config = dict(
    n_layer=15,
    d_model=512,
    n_head=8,
    n_kv_head=8,
    head_dim=64,
    d_mlp=2560,
    vocab_size=8192,
    activation='silu',
    norm='rmsnorm',
    norm_place='pre',
    norm_eps=1e-06,
    positions='learned',
    qk_norm=False,
    attn_scale=0.125,
    bias='all',
    tie_embeddings=True,
    parallel_block=False,
    init='normal',
    init_std_qkv=0.0213,
    init_std_o=0.00389,
    init_std_up=0.0213,
    init_std_down=0.00389,
    init_out_by_depth=True,
    optimizer='muon',
    lr=0.0067,
    lr_mult_down=2.0,
    beta1=0.95,
    lr_head=0.00737,
    grad_clip=0.5,
    warmup_steps=200,
    schedule='wsd',
    decay_fraction=0.411,
    decay_shape='pow',
    final_lr_fraction=0.0,
    batch_tokens=65536,
    seq_len=1024,
    doc_mask=True,
    train_tokens=902600000,
    steps=13773,
    dataset='wikipedia_en',
)
MLP neurons of a small language model. Each row is named by its layer, matrix (up: input weights) and neuron, and shows model dimensions 341-511. Each number is 128 + 32 x the weight over its row's rms, rounded and kept within 0 to 255. Numbers have three digits each.
A block is one neuron, or neurons of one layer that tend to fire together. Before each block is what it responds to, as a language model described it from the Wikipedia text at the highest values.

Description: Temporal clause openers. Prepositions and connectives that open a time or circumstance phrase in biographical narrative, mostly during and the -ing of Dur-ing, also before, after, for.
L7.up324:150104053141073130161107151116145120118092171122090129133162103160162152125064135141142142151100155134112119145174155152093114089107077128140182144124142158109077191198126095114072140164141203087116111141122145097118139134070113110076118129189142080133168107127068141152120086097144126168104111085180162167159045121133137054158129157147111118110109096094154160138144150120096143110182100087072107075103138111093174101065127102193146135154156147091134159087106095139139196191133169116088103095146136121131127167122
L7.up561:136098136107077080081153131126140140089143133058149069107148159174152115166110115169169090153117128153093156173149134162114139114088150154126140101131188100133126153088115143093134163145094149164126139142082111121159171085138148061100105100144074155098142067195151124098151073085146109148126119126188136149210097059245102092131117107070167140101136118150137123185068108076133149184135184082079159095138105141132136117103177136161198125113217126091140143143133129163164147120143059151115086081176138124159179129130
L7.up662:143096138093103109073133131105150140132118101093146108160105069097099165145177120068144139154106141103156110161134086129164155103160096098105125109079148134134103091118080040091114099197118106117177162153167173141132152131127156144075089184131134078147107109058152140108079167151110147118125173125147147163153111157108148098150141153186101115143133133193084143183142078106122049147097105154057116121177112139094106131098096143091108083067127178156111107088085144099100099137151130134153121176160118152120118132093
L7.up993:105117176111099101047189138168134081083129169133108092177155125108123120120117099114159067082092113108105168136105129101163127110123143147124170066171105153149162101149162100136151131133163140148125130132180088111117077122054180128028156166145131117096094131114211168124178077186092154060105121087114144092108124126077157057171080096122117120112139141126135158145127126157169117152111115082133158129146119140102151119076089099149162149120132120123147144152116122125154171118105187148157116151164172103137079127111
L7.up1057:121134139149171133122141117108120116115181133120175152172178140131119111141135140173138156154092114144109149123098104124139097058169157186165125135171096167140135164125167144092148138139175113130033037145113126151148112122169089084143160111162164077157153064160174129084165073122123138060118152097110141109105151152078112082176110120078095115118124142142175155128037123151104150177084126144120099162073180137145119101120135132150147174136170121106065114163098077097149094098097204109213090152121129133173103140122
L7.up1498:143112148153123118177122129140117082115091176200168137165225125102163133125078110152125102151123078155140162137158108082104143091122206188116115161127146117171163182193156123165108141154209080186113074091105179141212117149128183062112110184116136157137090094115157160123125112135133175071112104116105152120143138113102114120154096154110107114073099168102107097195134127117056072131094126124111156173186141134129179124121160125108118112133146170181142104171153157104074123061168108129196165087091184126132139108114
L7.up1991:114121168138099122094136153155081146135202118158184090124140185093138120085073094151168171120097109127121085123141067175124092133184153135129166083089157115083127068144107198078130135126117178121088178103126139111048131099130061121154140148128100120156128090139162112148133110135120190150068158153140156110118155140160170125191132071150153116144131144060113111172133129145140119171187140124107102113150168168107107042151225125139184127147124144126129083110141132146112121122162135158168101102119157122159155146157
L7.up2346:162128135132087173133135125119099078112119154160126143199249140184129135180163145154105147137105115135206197117137095050126177148165099165112114111145122182109166111111114172107125130098150175119157171161060105104137167169120176139096166099143149150151123111163133101160167093183156127088140075167085169101140117116087150209144092145138092112128120133144127123102065103131134145128170131122136152114101140116137147067074158085135104106137112123095105153138154125093086128092146143151201208137187144109140099163172

Description: Year digits in parentheses. Digits inside years, especially the early digits after "1" in birth–death or date parentheses (1'9'49, born 1'9'69, '1'003), plus opening parentheses after names and "Title" table headers.
L3.up622:142145129104124117127115169107150145140144111089084138146154167119148111131150088140114121107156119147171120091172062136109099122153210142119073154146188128085170107198030155091176130127110123075118153165034108144082129167181114149136099102139074105194143146141151138151148093129176170153130144149145127191138145143103128153139144133111142098070171137164171155174059161164136165186134129082113072098100110157139158112131155074130154207137173127051111106095130112121083058092121173123136096087136130115159160119136
L3.up1227:154171172133143121129108117128162104108128148123129147127113177140170143189179116121151128114135134132094140121143098160101089154122128081078117091133104100158094074196106100102167166155167166091135096129133137152095076135127142074093074126148116083218142092157141098078109123104076071159157109140171108143153063078146117173097152104139129135139134126093069123074145111110145135146137109170134171082101135181169140185167177113116096101089104156172116152126176160134119146123083125091148108147127194137114092136145
L3.up1267:137148132052101148106158130158129099157150102143070115078195147149108052148129146143116140139159099084128098101137132139093170105147154095138146120114103141098138082143148116105097173150095161091182141150136151153096132124116110115111163127176147137133106177110168123051114131117072113133155138166179135139103118144138143094156110150207121124100131098070117116203143169157167147122162034119128098182109155087143100143180162113148081139096155086154071169100117159120124143063152066109143152125174156073130129097120
L3.up1503:146106152106203156078146184167088108122112068061123114178093106135149132140120122141141059156086130137158136061153116167166111083176140136118113177163128116142169130145131154114135103077120116077175102059143149109150075107158080196152094101118160127105157122139127151116180089143093175162126162115135116145118094089168105180167150155141163092128127137137142127130075080151139140237116125113101083109175112224133120087117101152130101125204154196130111091117126093111122125145130115106131193131119119107136178139098
L3.up1891:121150184163109117140176133129134164181144148110093112133129154132114087116162077129125117101114180125117138068162124103143024097076200107114128110231175121145135145197086040100159135134136183138100171075098150085149069153136138135161105160124109135102099132146116152095170095142108092085177110085213099138156090131146104096109137104112146097147117100175159169110153135090117130156096113141194148063141081083142176109132108162136182111088111157169117127100141098068094116107093115126160070162137189123160131163074
L3.up2060:108108140132135135125113202131093145136172152106092134111128145089186107088151129154126083148131165126068146132189114118102127151091166125195138142112088110127118146161118098069097119126104117168134127075151116120170132128155088092129140126142181117103097145117153095138141120140140097146083158145066095164112118127094112091142118115056134158091142176116153098132091095108119083143102181093147153173127181078133158191080154127153081121159141145081181186193159159076081138107093107133117112137131168098089052099155
L3.up2393:177157145161129119126132139177112163154160140123151151108160098132089106101158079155129146149154107154142103128159131143066120118096165126138104162119122091223148085077153140105132153172114123105106086155063104133103084080165086094135087105153096104144097121142119117145141113136125145137103165160147133150084086168182163153135175119151177126159134148143149146169111179134117061095094172075159109126064159117131175209136129091138172100188135175157174132125121122125143133130119093144122084123154129083141152105150
L3.up2474:150114178108151105116071151181061158135096169111117091126163098122166068139150128075194122116130088150183155131146161131117175124100087147166224134125064155088214103136091116146209132031103185138110117130127109140159103132138126141119120146135064110121135104198161152090146147110119130148151128128154078116127138112163144149104160161181150120096135092170086151151128116142152099137154102138138136154124149151109144141193119118091159082129167126106082156122138082154122140103117144077165150198101098065115154113133

Description: Predictable mid-phrase continuations. Tokens whose next token is nearly forced: birth-year digits after "born 1" (19xx), mid-word pieces (mow-ed, lifebl-ood), set phrases (at least, success or otherwise).
L4.up151:135100085136057151164134157183096099149094148120136124122120164088130040105067147095203108197107129135157170148158120128120187143140073175158065141113115161129124141141104164175120137137155087153100076167127109118151092182193113149176136097074124101128147157136139123121110125189113139116113096178168100125129160069141146155158133064136155137118165112144096145148130148148154068157090106104104119072170163128179182126155116207129134123168118128161133107157081035094085105145098133109075133174140150069158118155166

Description: Biographical activity verbs. Main verbs right after a person's name or pronoun in biographies, stating what the person did, such as played, worked, lived, served.
L3.up9:157144158147070100071160114096157126183151107107151081149116152132153155100176096149098088110146162116133173154163121101105080180143180103120103204176171130149150139137079146175137107089165118175143098109151164084136142060112127122101132186136154118126128153151126071104164105134162145113162125079172114114142105148124117128112129213117112136141181208184121074119163098068163117109100067146150155101125183150113128069105142153124154111184136116128113142108112116138116095169132093144108118096125084122144150095103
L3.up493:178119178143111145109126096082096122176131148092111120169132181146128127164152107140121079152149091158071164161175121135187097145134211166115194110114124135153120108145128194133164107087143099095086142074112096113151105071131085115120136171123100155138127120141178146124146085099170146133127117115111093056157163166116130121201099089133152150113135104120062097124107110122165122118118157150123118166079158119175143087113158121152166112119133134109120177173158113151081136185133147081146095132092071109106158121119
L3.up509:138080024106147136127174156140093201153102120095099087185151166144183137164128141138139099185112125102127191154093120138103082173156131163189120106133120153096153102054092159122136134104074089185150069140113129126137119185125119102183064148123073182082069056102085191124128119106147071153152130124139104078140091084126113129160111112158165143152108147167122059158105147124175106071144083140105114171091224155142133126171151159121105135172113133142115162088169103158103163148086066119108151138098114056168098164128
L3.up1349:107152124120126125157107099048157158103119161116135114167177139107174186151094159082102125172143055173110134173123163129114145138149170139110128114112155131147178116146106139070105106090140114076166096164103139155073058087155150188125116124068097144174127121144089125104116124156105155167127161131170150099118112082071125117172065061119108190071116126174074149156065085186132091082189124140154125150074136155151141130146154124171123124166103135072111145111143155109154087149136169137199129083098130141188127114158
L3.up1630:107109146142127141163110074121125130116078139063108143137116157164141123134097135071159113124138138119065101073166122185179103085108179101094168119129106122148062103175139165106105070154090119142133133077156101116128084146077136156194159158109118079148096136138157133128124134109074177143118076120145048108121164156082098141127094137163150089111211160138049114102126187182131099080095172120117154170152130089110122109122092123166126095197124155147111143154185149111150104153117123075143137155102110132163122127150
L3.up1761:123099188215083121151115155086168073128098106135193079177140117124152100122123137138133127144155109125119139113100103032144113119151134121164130076126136133142167158161142172102127113129118124107099155121155072014138134125156133172131155139105095114141140080141121080127152112098113104159116131127217141107127145084105203143107099134049115120134149095175081114187117162136164116136056098134109137114136133167179134116078089166162086098130115118148075106087142116096094082060150184117164200131134101153133130107118
L3.up2231:131060117064126070108112108078141082190113136082070111130182142130131125137167103151124091139122114181064151102133046119161174080104165153115154089127133112120109158130096181097098093144129060122091138134049166122173094168107187178163187101134177110141086156152208119178134106138149105135114094138140120104084144123142058098155146111117207081088120113155163139151122171139185067112139134150128128111161153160142171107149189133150129108187139189089081128141086155103102115171116120112121135143174086120129125110127
L3.up2532:113106154116112090170126140048137120163129152155156135152163101104203125200151099138164138158203079160152181119142088087119176117161141144166143141099104158163130084147101129144071146105142163148138134153108149095131163104170116126137080148095106114126152132157115116097139104084126133067160124195203132169096082112152077135159117118100128150107103142136082157115123178136120098131130109171143162136150051125194137140137159146177123192132129117107150122086196134117149151139141120078135102086098091134163166177182

Description: Temporal prepositions. Time-relation words that begin a timing phrase, such as after, during, prior to, following, until, including word endings like Dur-ing and Ju-ne.
L4.up2367:097097117130135110093094179166138109123134113124089128198107159147126146123135114173100140096098091125079079182136123124137158125125131135149135158090163078112140139146219165128099118147149138091121063087111171100142089139078137107162122160081094164134125076106100095087137133116129193097086150078151138121158115116155138125133105082125111126117111125108076124152140139061155089152153181103129098126099177114150166130154157136104159230077118123178105063148140127150175171124108180115137118087093104130140143089112